python train.py --n_layer=8 --d_model=256 --n_head=4 --n_kv_head=2 --head_dim=64 --d_mlp=1024 --vocab_size=8192 --activation="swiglu" --norm="rmsnorm" --norm_place="pre" --norm_eps=1e-06 --positions="rope" --rope_base=45000.0 --rope_fraction=1.0 --qk_norm=false --attn_scale=0.125 --bias="none" --tie_embeddings=false --parallel_block=false --init="trunc" --init_std_qkv=0.0356 --init_std_o=0.0356 --init_std_up=0.0356 --init_std_down=0.0 --optimizer="adamw" --lr=0.0015 --lr_mult_qkv=0.4 --beta1=0.9 --beta2=0.98 --lr_head=0.00634 --grad_clip=1.0 --warmup_steps=275 --schedule="wsd" --decay_fraction=0.879 --decay_shape="linear" --final_lr_fraction=0.02 --batch_tokens=65536 --seq_len=256 --doc_mask=true --z_loss=1e-05 --train_tokens=496400000 --steps=7575 --dataset="wikipedia_en"
MLP neurons of a small language model. Each row is named by its layer, matrix (gate and up: input weights; down: output weights) and neuron, and shows model dimensions 48-239. Each number is 128 + 32 x the weight over its row's rms, rounded and kept within 0 to 255. Numbers have three digits each. A neuron's up and down rows have the sign that makes its largest values positive.
Before each neuron's rows, "fires after" lists the tokens most often just before its 100 highest values on Wikipedia text that the model never trained on.

fires after: ".", " Candidate", " %", " H"
L5.gate1021:073144121150111118142147092098128135074144147155129119118082187112107178186191145113112157116154102104098164152097144163150176064104126112168146133104144150154144090135148111186055101145178143163140184119124112106175132202119124062147090154107153136225093101107116116104112180147098136136180109120134052145168126102064164162173129111201158131130132162130159153110128191195133158138095174132156123138130123151078157113129172095135162136087155171155144173119126116112077096063064077105110139141118118172167125114139072168093153096158138137083110124134140128172126120081159047115
L5.up1021:092116146078190183102182148126175138069103066113096049187102131148127166154172149170122109133161129133119093171119148141130195119137122092145090101107163153110147118152119100151149125165156123082101144184144122074117104162107135114151136124120148131116124193149152148103121121163105144098142153060123161091107155124159107129121162125155157129105141116100117190122116190087143181116218152113103131092125154116168153091156125131131103138139125106081096098132115151072128207154083167119134146103185120111162092150113054128136170151091117150151107165155214121100139124096101096140
L5.down1021:158143142168077102157153044100123093108176138137104156166119144137109092170157134161143104117142089128090116163121089115104114066115123125121118139184094092116140125125100116137119126101211208150146137057113133136103084121142104070082108101139131141126116089151139157119163116150127134136106135122118145078126151131077117126149108139189172108100063141170136058085160099103000119164085099149070120143156117137157108169161163156169108090177129168100153115114120060120147160120083135107117090069109101126143126089122136166183164110175126144097183120082141167137111137163141053131

fires after: ",", " and", " that", " As", ".", " Un"
L5.gate140:062106124119115152074141122143156099123117110103134117133069147139095130141108123148118092117131110136110172118122155199166128152087160135100109134110171139132128121163127128123128096099114149080118120128086150107145079200154067113142066127164118137146172080162084103090151152123112136158161110080171079154115169122170167118117044152109078150169164118109061095116137137138158151178116124067118174142160141109073076153120147179105154093147128120108153128112095092147123145103091084174167115208152161136067133078167075151140101143054105121137151091147101094178116160101151137155
L5.up140:106129166173113157141150117153163066113144065129126128148126178155092135137197135156146126137132141105133156133180118189158091175114154185123139143144162148141111149153137102085125121109147136090128172172107155062133100087140107082170116168173172150131139101206099098080115153125140135132158120098122102153146152122126122145174134149144099127116138137101110157116164167215161134193155167115149159103101130126060045112127141118166100137119174102041071125081086159189126133076101114120113116161156135144081144131145100215113115083090117158130145157174098088166095151143148155223
L5.down140:172120147124109141129142112109139062148136216129123111132194143145163115117162070135119111170085116192159105157104105077133123079180103179132185118134140179076140092129112189112155115090161132162171121141135128189124137124148174184109065117146183112129072139100163128161172141118090130107086119221117116161174139209116124162108133138117134098167151113111165122106154107102193128118160158110102160124113141127138218206112143150148101101111072161150173127136130118061109117105128130135138103152070135133152080141084161108105131162152121144069140140108166188135149151098116145137

fires after: " the", "\n\n", " (", "=", "s"
L5.gate613:125176124133183160082129171140118062085148130126149114090154098137114104127228145134180118126174118155155070118097157100131135161115121179130048091154170169147099126164136108129103107111123141092083117097122117175114090095160109168111161157090169174127062118145148057123133074144146159153204127107092155135077049127142166150126130103124119160186076148130098176055115130105073116175101141100118112129052159101174117096111124125128144143137185094173145119142127105104137119136163156102174170159063126085166165122084117156139077142156172152175162118100137116191097144137041158123
L5.up613:156145088134138154084130141157083139116133095112149141126121165178094147108113067189184164150150141152132103180120144156111106204181033119152146150176108128085136109152089107109145080147174191045094166062118119155080172113177114049066149116116103134197149175073122119113144187124182092123164142164112086103062102120131120114106131145109111159117083157104136129143175115105103088180110127136145172149063151146153105087077135130153131110126176137148174126148163105159123143151108116141122126125150113093151110110115131123128119155159121034055108166130138124133137111152115135127
L5.down613:142123158181092119097133105150060147093091136117109056118092166138153123171155158127117139139100151133090096123092159183113095127129076207094156157135102152137092126122143160160134141153173154186098152106152110171112136152113141105113138149135094170096092140130129076168121143159135152127153101128158134185081128129126116102095154065089151100173122102119149141068137121149000072153157127124129088109129087118098057129184168117188124138069112128163147151089120107107168148128157121113131111151108118154164152088113118152116141174094116101105129133114114139173085132125185132103

fires after: " |", "|", "-", " He", " he"
L5.gate785:123126159118171118128152160136105093123127091123192109144157145175125144134104099089118130136148189136127162086152111194170143121101122111101182159131128171095099102168092155086144017123093134153106156192086150117071088167092186099101127161149179122146100163122125089095157112114140130107143107117148140162186134129131093093065152173165105089125149080143124104072188116098135136151075166126126134171100144132127106095125112139168133114157094090168158135189147117111143152124175148103064146143110103080165148220152082092142105113149060159163153124153115138170180100091119134109
L5.up785:129155126148108155079136113123148122100116096108088138144160097107155089174129080104132100084136156149090124165066139108142176114157067152105181219137084144115108077138106167115089153110110115150150178081099102087124064169124057107116117187163127136087108112093124125082146069140148146114143172155151146137122122099164098137138169114160099175146203112104180157110163146118135067104126124121089072135114202126175132135092094105141141195077150074126161123144110100097098145099121197120171123113104125150114114102042142099100101053194139092108098102148123068151132089110144134100
L5.down785:141131143155109161099126114109111130133151128109130131102124131104121126143153107132134102148128080148150126156120093101092159106150102103148136100077110117136162133145094143107127130095066079123153098107168082116130087164186120129120138149117137160153130139138109146120125141164101227133138146062118096129080136093139128139118140137137104132113104108146148127133141138138000082179115071131131144104054152146200122112194128104128135160159157125102133105076078140097102124120106107107154102206095134145167126130080173237139149162148155165146184175131134149134123044069228068111

fires after: ","
L5.gate768:182100157119100143080185092125075102069135102136099098164104070161197143091080111157149145179157125162151114065179156131125158185147088166105121126068142126161131186176148139138130135181106193122109128109120108116123133170121143141092092107121152108138115126122138133137073085140105136142131114149141071162063134099149156101088146111133108159132097139132130116153124146131083172238129126146141086159054143126171123129146158105126218161095125124156172151122188101124155141071127113086129126136129092105136223124118137111140150140086106114158146155139194121154103122100172182098
L5.up768:070042118105156103163078066101102122104152193101149085126138164072139157141103116113147110136145083136114095050196082136109154108126154099157122124133088167103101147137191137224156124135125146103080137091093159124170165133159149116104064102175122102106153113156109093090142132072053154099160116185112085137147160169068109123117106095133159096098099139108123120096095127140188103113145149133145166142146133138107015143125162098140079086125124107124125113054107145133136104109114147077077143144125107217082186119101130195127115128115101151057149167115159119115140132159086161098
L5.down768:120090119173157201106121114067096133161131179161085119141115166117156112097186072115153142147113134154140155156121097062139144118140146117169115120150083124100128143121152123127138111126118173115112154156072166138108115040144119146160161156141160110130130084184143133119142166077096103122114148122176105124192106149152130174141167153101111081145156117111169084145177118136255151116091105099111164125164097103129118125142160154133116099084126143095111132144115128182113121130110134124130091065081192187100150122113100167112105180103171120119150159125138154093188095158018159154

fires after: "\n\n", "\n", " Title", "."
L5.gate739:159137093107054101103181210161151135056100141099142139170108097123111074128160120108160136181136150035104098114097098110138128153161140142152193088162127117131153115104030139122126116164138116142156144149155089107146104132202139148128091143097109143107171113119153074070161098109147169139142113153188059135145124216142125157116118082181185150127123106146089134149180175137181050122101125093129120195100138070119145094186129120174183138111117189116111094171145141111098130126092164142119131154122154157176138088076133160130103132102082123170093103124179163177096091128108160127
L5.up739:147156122083124117125150170100160171100146152136144111199048083079153120089135088193203082130169162110128092137121134155161060122156124134143126192135174141158115087111134115137160102083134166141111165138116111145143118108174085134133119113161149053138120148152161159141087118181107151107114132107162096110133098139081125133128149092128142160194099114129094133092144153083180123078103124084062027140116103108123118133170121081132180157093130139166109124141141101153200108118170118134055143116112114178078098086140133114089202132116117115089086131111170161118146175124101127195
L5.down739:155111094146142119085134130103096142071156162118112185073082176149064178125081099094143119160122154113147109156125108110129137103139150087093151097133104114111149122108137180141163054124089097116170188157158084132099183143136127129115065103102109140115075069107127128167133139130116131178169091145138094098096111184135089106064092131105102067119138118130143156136121073069111079126150205063066127163158162161160122137094100106128127115160143087197094146155115112136127118137063179127059123083133073138164133181043122071105113088111124151078087084155149150106112089122168088117

fires after: " |", "%", " res", "ns"
L5.gate318:125195135115137116090100098104180134134163152135123090121121121080040103106123139123121095160119104191147080119142130136157034142132095103147106109103141161202152136134156134135138096140134167216093102086118065120128095126088113103120082125084106098106112126169140130134031129129113124142061090138122096183097097156170096133106110094112146159121122092147143077142100121116144171154128134133152116143145085104118199153210133102089131105153120113168097056060146128146135101111147020127167110130149118123095116118133141109136107103180121104147142082124179143097084132077193148106
L5.up318:093071117133140136113101105162056124136159150131118132123092138089138188092131162108086143206135114171149089067138152140122068166192103110137087125112152139115127164125114139147137099099121157100185118098149143132055157128116127130166156151148088096137128121082140118183150077097118147146201136096136057172095119125106144105085170149112142101113081135140093097129093086088156144177155159134113135149141097172072129091159196120131120176110078084078087137092174166114112140106147025177144174132122115135147136147127119189174090176122134151165161124133144055135105141110127142097
L5.down318:104085186113110103096196167147138163150158181101084113090165169134074093135131130033167168143075153126088193150162117092199126181159158048106162113078111144105132140092089139101130170085185119134117164195155112115138044096133147169097134126128168150152176116074125154094103126129180169113112127132116094154138137154123076143139094137096137131126227121119182118185119113152146161171159095115074105165122121128152117081129100087090125048181094116136095161142130161094123120126143154076140150110106137138113157187173117105125120056128140118110125097121167115093104131146106056123

fires after: "\n\n", "=", "\n", " ="
L5.gate665:141150110153157112100117136124110097146058083156170135114109090161131212130100129157152127118157106111128148159107158083192096141110113197105101116146104114144126186093056180139123069137098130153099085109131095192137133165120125140108123143083101137136073099107157114139131158096178159153142100129085091114123150118186161147164148163120103132160148078131119115141138117124142199148107150107146147135129110138120180106118146130091122107151196082136181157127113114124146090139125113180123134157188066109138164095086153156113136088033090152096148102122167156162104132090180087143
L5.up665:148118137174088135110092139117104125113148086146180182145078114185190167092127126107085137116125126117096124098131170131157110141136114128134174127196169100141142173154108149152196095135134175189119063116095091216120143141122139125108107145084079108120149122100133156205157160130184185140145108088128120093119114081150129099129134165103166156147136160096080118129156060147069115164125097170114166123099128170117205105137220128118119138145118101179207181123139128103165122149132031102094145137108047156176152125106159135097153127096083105128119129131157130159090162113150168073
L5.down665:110126177112156123143124122164134122113167119126132110133110142109110145145132151108105174166108151166132128112119207137066124181084083095109122168127131135147158163147189085085128130183126177125101146115148111108160131110136165117080105167148122129153183111169054174134144121154103108148142126090124115114121082108166111084113123132086131129149094135123098146106142148088000057133151149136075124097117139105172147137144041139133153110136089126151153167100161078199084178114105174157133145109122143102173124128128169101117107127187153105117106107147122147167146154141185176092

fires after: ",", " premiered", " June", " season", " which", " released"
L5.gate50:118138168146083145091166081169125124077108113107090163101129156156136174161160117105118157152127152098093173060123163192155075153134035123109135145088107072096110141110149068093129109160075151129145129128149083122105181155175137111148118089137119132166097091125109138099067132106150193163092123100142106129123175153140122085104111124166094139138153084147146160142120100163128160173050128109114115111104115164106151128118136178153144174118156106110116183129145135200103128141081181060099136127165112057117134121112090126098121127112087135108089144199095063102115123091158102127
L5.up50:195140138135120119120111148159096133111156144108036148093105203141129101091104167057092074102125163103109143119130111173086189110084143132098132156108105086133115103165140102167110100147110146151080126146078140136161134157150092157105154118126139111103145173096122134115110138144190119066141126160067189135153119149100124182114152102109152140074164157063136141090116174112138082141139109150120115095107146127137108140110150159094092150160127144109165151136150132193143135145099069152105172098163157120120161158092115096115127109148110117093088150126123179175106113110092171091
L5.down50:122097108054142132141096127152090054120100163149130099134147133139156133091131114143166167142103134053119136128163087107159069154098085136186063140108180098115175142136109116109143108220126123152128142096173108112138138139119086183128209143109130130171105144147131123121183115136099181159121111113166092091197115103118151171128140146122073088169166113109083112084144118117247179139147127141071161142162119126149184128113087159175165160105196160122182166114106158139109117123145101136127143100076110151137113135148146131183161120168081156130136120110122134108165085101139102137

fires after: ".", " |", "1", "e"
L5.gate720:077118159139160115116139138170139080084136115190115112103132094132123150127106143187127069077152108195102130133122131166121129076146159101133118146130127105183134140167168077130160104156113135106147111133127137132092154122131078184144117173107161122080118117145093115150081142136142147124099068093104204077128053154103115113123125128101143117130173118141092179145076114094094120134157148185142125147068148113152136137206189079123079134088115176108112127097140181094097098079117063153158079109145061177110110087112157172104150091088180125133225102128176130071129153148150124176
L5.up720:123135156132105105092118128128115129090146089113103116148063064089152122138119136150128067095195104113069057144097152112106076049091110162126103142129148097181150115073173100144138134095102210136167115117114123178106127087112121154135114144110188134119145088127067115164074084097123124163109141097121190128137087186089111078136101136131144125115156128130134193122079144127157101157114110191119111079140105131140139164179149113103121121136105172096140151122102131079111143074109071082143097118142098120117119111169145136075131149098180151175210061156133169136122161104132143169
L5.down720:114138083146165152057185137126125124166156119146081136120177131104095178123153085085147166109110069127131189183132125119119118182169135083151169081096192117125140139131085094068107152147133099109135086167111152124125130023137164199128169160105145148129197155138134152126124198123173098124105119121143120082100127081113090128141081128120146152164198140150134116168164164131084158148107088120099149146160207136131084160097160199048124136184086123092139135181151138168109070160116124114132128142113164126143118168151079079132125171136121167127166107157154128042151130138107137157

fires after: "\n\n", "\n", "  ", " 1", " by", " name"
L5.gate1005:098158181152116143149130172123142094145131084159143102198120094125179169177071116141142158105173169144127160147116067132120055156115173152125152142067128155043205146089141140155161135124101165096171117141132108121128138145137109138098139086139162097165104162120162138077181130140152134106186122118138101092115110133141104146120121183155145150124116144111164084127126113075116143132120130153180112101084142137157160089095195138083109136075115092115127143113083123079067180134126082157067122176094123103119144127123108145149172115122090057133155119104104111125207149132114144144
L5.up1005:131128121167150099194081144119139139155088140122114127132110104177103089174119199149091131152096086103151136080096153105063110083109124132160162119153102147155121091157142142055166110107093163090105104178135064113112131103137135122093144104138159157175163113102102174078128107173154134114087126139110196182126121103136156104149151124162155156194131077151153139068104135051117095115078139103142145138154104160152174124071170128083141195106176104127149152111146141101154081157134124067128165166110147156132105178163185061119141050166115131160131160158087172179092112180124106175
L5.down1005:153134119099099111160136123178101118117162078121138190118092172083155132143142102127139122129182220143096148097111140119122116139153130158142092162130116099090149192126161164165131109125101085155117199081114128096118153154109139121090140130146093112146122170078122124092125124194140117106126026111121156068121081095097180131164161173130101127142143183067118126142124138173004107159167118150144096082067087134119163101077086092122112089182148147103131135118184134112111151145125103178174113133095099142102140087154141164124169177125171114097132109170126075145144154091226098110

fires after: "\n\n"
L5.gate476:078182106104155123146115120143123158118079123125163141204108074122169132169128080139139108124221182093127132135105130133137184115129115086090115134146172156095216099115059167123116128171084135153118150107149135081146087154123141052114129113132155135153137133115080101163136160121100145151180155127120111116110129100071104103107069199115105136139116153100055173117130166104164172122116121059103142167110111174124126052109166100127161108165172175117162117128126100122082199061100129160140177149128084100086140177094122120150150167178144074150135137100111132133101099178090169179
L5.up476:179125128153115092115133101098088174125124120150102149135149103088106108163144128136115083076128200165088176173217140089144109123116182128154113134168131109104071119179153118134104151133185149113131092129105099187111098115129142110085119190096075132187123114131097138123160082136168165130223074128137144094139195111150168145111129191210103162115204124168164106096123113096118145103133126139158146144172075135099158092148201157049094155083156075112110140135166215144133125082113158160084157168092137188171135117151151162146103123110150149131129137178121140123153150120130100168
L5.down476:121109145102169113174151185125119115116016054097100077146144113152184103125089082101087144142116071136082149113092170143136149078100134157117156158109120152110106135124116147115125121180146098154000122125124094094120078068147163130117156093163145121148124143116132137134152128137195094155124173108105168124072041173118066116096112075134139114124133144109140164141151100127095193113142142117131106143122096170154123146134131145175176140178189090123090114095090157142076116123093150091114081123146075024112146111128149129085143142167134101125118146083146116093162114153197151157

fires after: " of", " in", " by", " (", "\n ", "sten"
L5.gate427:138186143111174145145093153124188140101142143071163124096164104148114116137117163123047106084108155122124192139079150141158101111123174143129115115101082121131101097117140138130174112217076156141121084146110122139116177082135102180091075176117148105092109189141171111167132170195151094099173139128117132142108147203138113148138134139049068104107094112078109089106130097136168140099105148154077126095096136154085174079111109097144104164119103144150166208115123191108109198073124164158149137164129176093140169153133135090089226100136142083159129144171108092134127161137089178151
L5.up427:119135119133062128119106168123125134098090122102071148119154114169136073113097179161092149101103158121147145143110229130129096133151148186176161036146130161094074113055127098125159123102095149110120150160176076167089123143136119125102146171140103110131112188139120128165130115134110151149106100154070134186111087165112086106129077138140083110119068146172090122146090111113184148117103147154108106169120060104132115101129194091096142128062119122139124158125144141126153105113140150163092152160118148114151149119094178154150104158120102180138107161098050089214154120177130119126
L5.down427:140087154110152130089143156156097058163146136165132131087183100084087195132170101105159156137118124137139169111146102087109128146108147151065060139135122114112146165137049121178143144137148129140089130141090153094139175123104084138109096145117106138160147127121171160101105161108100125126119091141172136149189098136200115210186084110059138117169158117164118104143159196123003181094131135114126168161175164128122122163125147211090103118132162064112115124109069090134113109152109166097148120125089157097095129136166136098144113138104133139167106148076160140074128163128032115133

fires after: "\n\n"
L5.gate176:126126076150103116115103176163095121082102145117127146138124119171157106161110132131116167159131131152112146137054174144152124165171192104125127159119118139131174087107153116099165097128121136098089160113155075117136117134166131098118135127143119136105160098087140125126150117125218161165134087085132107124097159107107135193143183161111079174236051125106127085128097146114123146155117112122186060123097096113186148122138156154126166115143120118087150161179120137151137178097122145179175165126072190081128089125089119100076130081115137088129145123082114136193132129139153112151
L5.up176:146072111127126127177197151137162076093144147139131077191161110164068119142076156128126081149158137100109159137104131187128143135168129067138086145128146082135091141126106175100140086111138114123114138138163088106115129161172132048144146098104152105143158174118148144111080189134139151153138117083118067130089116072146132091068123150137145159127156087125159156155153192154087198206124097092139090255093145164141138096160172099104156131156172119119134134122168090188147120126145116128192140160153069110154113129110164159093062092111119127113139120127144113122131144114136096164
L5.down176:173097128113116094125080103158083103166149140110155138164126136165139085143088145118121139121142116178113136141113134097142103091180134139149081106096117162098132094117157153100081120151156082123171103103173120109085139132143139125174096096137119069086100170105134151173084146155212106195146130114103143044104156160147141130157157152119103124145111099140153169117138148115000123097102114136147098102162112086162135103102170111163187106132069115122124114147175135136119142094082154145157104153112156136223091139119113134152140147137098079097162126125134096124090116128236104175

fires after: " =", "=", "s", ")"
L5.gate967:113136151072081100122106143149127151140198132102105133113122085129131134128123095074109093139159117133123065193152126131190109121037189120116032111121096110180104141143113104100091124053126155143119087079185112142129144125150104083152104144138156162103141071107091148102092107096166146155118148169147148086161110131115083153136098092155144154090064149155105215164165133178123120127180141093125102155131105096189175090122131103084061079183122141117161124154113133192187122135139080069098130152162123106168159148100159167113131087049135138154187129105172112143106136101091182086
L5.up967:158111190092135217073154110123128130102092135096096172126155184158099123058122154082225128159187119119134096133151104114144157128065123100158096102171088174110155086165111138076112163104117123129141131133115142164154143156121121099136183136077151118123149113168105162165121157094118042122074158156088113152130185138087121097133127081115079135124151114131104110109212130206058120080118114059099124113149116150146169105133102129145151111115115108105157169175129156173214139131131143097101074142140139126110088196112134117142179144160109108110100145130116140122057089119128115084
L5.down967:122135175212122141175088177138140141160138098085148074148116136078137120185075097130119149086148158135101093167151133135094151134111120141042160101136187137098077120116137142160115117133160139096131146148184125086138114121154137094149155119126112100071107092058069121110132127114141090184181184077107114110139138170156149157117140183089105122130140142070166076154110145136122170125144114110141137121067079095077125084114177128173160118125203145094111127080160109136192126147173086097175054099103097108092110096118124117128105116137083127180128170228096104141130160064076152176

fires after: ".", " was", " household"
L5.gate999:107126123154182129073151135142128127136092110123163114087092150130071134125124147172175146150170144136063190128085098144152139136119207136118065126105097162197207092083122085147133135171132089110095153163044126180094108103182090179148103142139166115126117122164098155160053129136172128151135118149125186146134080099129094135159202125140099102168090103124151106077179168154159115149098173091170127158110177150162137142129134179043166104142125135101139121113133155158113159119150153084157111118151114119155135150171166075112148068171078154088099110104136180113140151082154129170
L5.up999:163148085118137108118135131111145152187166123058108108091114109141174106101154181184130084153071111101109145090093123093101148098177150147132120174165127152118102108127118130175136155123102126142133111069122122134111144168140145097126148098117105125117133126121156116150169066132187166070169132106113118167177194073141153147119084093152136181129123097155139138151106101053108233072109170148121150126149141167126101107148170171162134134123211058163073095165124112104090116173077138076154077109125121154113140115084149178076098151093171137156168139120099145061168160157128153157
L5.down999:158113119085174092095148123157141107153111152121154120153105096112134166117172117130081136140120150126080104100157149134105055116083069121163122181140134127079194116129075133188069166078143163072089114119108134133094088100145112135134111131130124107163183106112096148162097154203140121118111106163155117091197142134119128143154151100108169106107131163091104113068153092141149123134099119136113137107146160109166090161122133161093147124045085178100137100041118103102174126112118174108141106102136170131060060083128065107116082107166144171073129151143146158123106143079041173139

fires after: ".", "\n\n", "\n"
L5.gate911:145133058149110158117219118163101072128101063145130099100116164141130164141128066159138088152097114128107149121076146157213119098112118165075167184072124075141153098081119183079040108079109092111132125186126132178130127178169092152143110129152138126076122143121064106140142155152169131116108142136090168118143100125146168087179149117165121132110080122105155109090112186181189145155120120182133128128136073110161102126093170182153154103165115132119175191127155163200112100091121073164204110179156129129099133166133128092120107129072082110147144094137141172171144154091090116161
L5.up911:131142119161078098077123165149074122146168145143082179097119122090131152160135046168139159147103149189139106143064191158177120108100087123115180149143143143122085207145111152126173135111065134117165148185090150169163137133130075105133059117153172131153052137135141143158095171138150084124185102099088163207167157137161168157143084094168132131157149107103154105118164174145154179153165079156100086095128127149082146144106091097095111128128165142141076131109099186111097173129180156180122165114145139161131114117095089192118136092098175185177149117197141090170122103119093100072
L5.down911:135114122095145131176148108119126099088130153154122048115106141126127138117146104153108103106111128136163066121172168159127113122145120120148120063191182138122142088141140131109122127083163106117099130087136157113135144106044105199123158101140086094155104176079150084160154144070163111075157092156105079174126172134131086082118126151080156154144106139139119132118123192093103150110142137088125146129129169214132141215080123147136143182167100172153126096098125107169084133143183095144142116089129134188091132191131125053135149110203157062177143157141141176108187099132192146143

fires after: "\n\n"
L5.gate7:148140106129111135073135123062105141121130135097101151148147106096070157082092136105166103128132061146068112095153110132160091136157093106148081076088131212097111108157155101101096117135103149121122108069104109200127163141127142148135095141124105145095156138162118197145054118114149099120175089068152118089141191108123112140172109107086089095145107116135114120108150134164132139142108146168142169141125091101073157123091212129118139154153166099103085189155086136082103146158131098129087127084155135053113134156126132148130076084145102146112152100203080143116121106143163105132
L5.up7:161188147140138142079124152092110095179128119137206153148142095117072089161168162146067153147130115128087145143024158085129124096111164137120068118179114161130103125167137170145092111113155128099145183094087146150202103088119112171137112129142120162135140158081162101141103086062161160177147101111102125106103120191196111164124114160144119182162178158112124119179190148122140174155191136126168085181099146112124155134105167088136099124175159159130148127130122122039158145065097165092120070118161122104139133145133162090154081141122172138118143080142060163114157148151130122132
L5.down7:147164100139149143145094092094181178085025144142081109146077071103160084124095117143145118030163107131102143098136095116153124168097066112150149141138088112095132077137135073114084174151094103101127110147098109161105116166148118123164175154156171174113138115164133121132133145131140130183117158109116117123088157126167142160152181123180141144159125155193081187115126077127123133136105125109036109175128112127113105128170142112105163051122077105123133115130137181120129104163088103133144215125141151153103144145079172152150156116156076208099174140110094091126096085166146148086

fires after: ")", "  ", "\n ", "\n\n", " of"
L5.gate672:109177101114153140092183149174168069099129145126108138123108171119123139188159149116129134136110167145096171149124161105098160111100114152116086111154113100097141171115129063173143109112108170089161134120124106142101152127101131164052110136091138169167118127175137183175122158133123140150149096123145099132134076129104164096102130110160119116102167044152138128111110141104114144208094132125143081181135146150133126133154118129081090115137126145070108187205129090136155147134123115122167098119049151143156147115071149149097083168133121153161186160091063106175124172120136152151
L5.up672:100123066147118118132169087088143108148126127109100083139098064175128066109155149120113130121108115150089098097127187128113158160059145121194111152125097131102139177083161126160133212135097077100106133135099130118087128135138167154127141154100137151183136160153173117097168096181113133134155120074135177136103104080137161125110160077114091173099093054136078127099156102063107156133118152100133167128133119099190148158117115135115127106158138123134127137140166208049197151119141108136108111202153137121164146167152127079079100095204085129162223090101172118145142137081146124149
L5.down672:167074130119113116132101120069049121120110105126121183118169131149102110176085102089173116114141133106186141167148092114131143166158150155095122082107113127131157128110092129113091121099193123147120164169170147132149148115145115127109198122158095109120141137076159089094090073128118087083103117158093097102078112182123143084110127148116143126134133146066158151145134127199001071107056122100110122092136090169084096101098113130108105172144121158128126084145115112146164098152148165167093113134146144140113092142172097125181112153138132106134162092127103079131106092133190111174

fires after: "=", " ="
L5.gate898:111137123096155124108102087109114095084097181138137084130078109133185162176111127146137152213167155090128125115110149124042133145087069175079095096107118092154158141121093130155137143135134165081127157087161144177135140116123106147143174147081216088110131093099198063152137086159122130154198096126153094119172133123137090145178124141082108142103082142119097148141109157163170089109136133107127108114128081158146105136128151127060125101102124055135175182100127128132089114044065114114106167121118112097137179132103152152106168157171115148131113123105159116129132104139152158088
L5.up898:119121079167169139113135200139087145132139142098145142111157135138158146091079109142157120148142110112081108124125074130147116140136075110075177171161096101053146130019135096133124121146159075182167098103209126172155201150087150094121166166163109190133146145135096112134139177085178123161102119104164183103162188061160109133174080137127141111160147117138083144184114081138130116064153130110087150101139078112110150127162139141170174162152074123133085086080139108154100127141164103151158146089104070064136103133093149106110128172151102150098062165156083132110160082157151105149
L5.down898:122109097151152087122134109105161168206116141128160094131136065097165094114128126165131149131178119106135037095129067056113129163073088099122151099097036232153154120146112196147119166137185160122101116119101135105146098169133092144124117166147151103105138122165143122143118115205102154136127151125141146129183170065072130131156169127131109094136079138123100188075163129141245123142077135122138098127124128113154139162151099090155160147162117184144165149119134138110063146086113098201101130070143149137159144106155157175149166167115126114074154164133158169160098154151044175115

fires after: "–", ".", "19"
L5.gate48:156121161138167148170135139153122114176123190089147179153085113166123147180066031205120128125114090122145126139043117180122145091095112097088151130126128107187157123141087112073153146083155114128143092091072138115164189105157103103062133177115133132156115132020150129100106101127118105145115112144148180128155126103210109162118097114158175127163131157091129162107156122121136123116159115147168125144083112151134072097105113073140150126068170093146164131136079136124134154077116140120112120139159091031122127167088106117171116083088163107102165053150099143117174141085095177145
L5.up48:176154156147086194117144112142150112163158115145112116093118092120138200141071121163187135149076145152135091108103145091074116164178169131132111178106118094108126115135061099134151165135094161114158155136135064150180137124165112151134104145121165143136127097093175129099146129164128094159128184145214148108109103137148109180127179057177138106153082122125096143135153133145154087166120156181127125074105140148121106109120133152072091166127134172098167151152079178137200109124090118118112135099151154124132131088112146151159123095117095148159128126111144138134128110137088140095
L5.down48:052085116134129103140158105188078153205110137191116135129163170106206121125125131125079126193115191095132115100137137181141088121137143089076121106099106158120112188133170126095104135121101141132159107165122176142091149111147183115133125061123107132092100105123119081101128136108189100096181124176151101129122126118131128120179129183107054115109151091142176123164107139128215156121136141130100108129175144129098111181138116106097143110168078103084092092152118141109101149128163126193085103096081135149114114152163064148108187091107167147153132115088049066130156143130173139087

fires after: "\n\n", "–", "."
L5.gate631:060100106130071125126139160168128119141143136124120109156201173138056115136076094134126104087153162157104108134123111135205102133093097150078105157103097112114124092079175179118162113118091202161103123138183121094149140125127130125090075099152102100117098106103146130039120074183122118147094133126127118115115108101165116156155148152111132108137079089152151193066125126181129140182118102101117048108089134153171185170113152136086155099071091105106134157069135173107112154067131128187157121136144165137113166116087125120110119101105113155137162084113135106207156121123144154141
L5.up631:133065143109125100081174116120177151134064163100137103129163098105129108132113082107135124162203124092116148171083138114127115102139136131163150130113126104100125090034162140082070146056088167166175155094095065119154113093088136103141117075089151123107135117158115164180111126128200115065150086142111096094136189083157156188163089117165094115142121096122097154075093141096128145116143178091154113167184074159175149166078115115124106093177074125113178162152121129132142137139112112163118111114203189139101166106101121111067123109142106115148096103157126087147115113130141167122
L5.down631:152137087140137123197124093140158083132170086101137148131148127117097078148138155114149140168115144167190144135173132145146140168107077120136104078152123119150161127133195115160144154083145131066177081131126115155152152137083090169121147156223100147170134146117107160124176170132156095122145151105145147105127122106135168105146148209159041134104143085130125130124132161103044115113174100080170111109061129163119132112150095059134138111146197131176118158093123173184136123157163103182085150116168093211178124157117141146138101131068090150082178129144135134134159092146209057127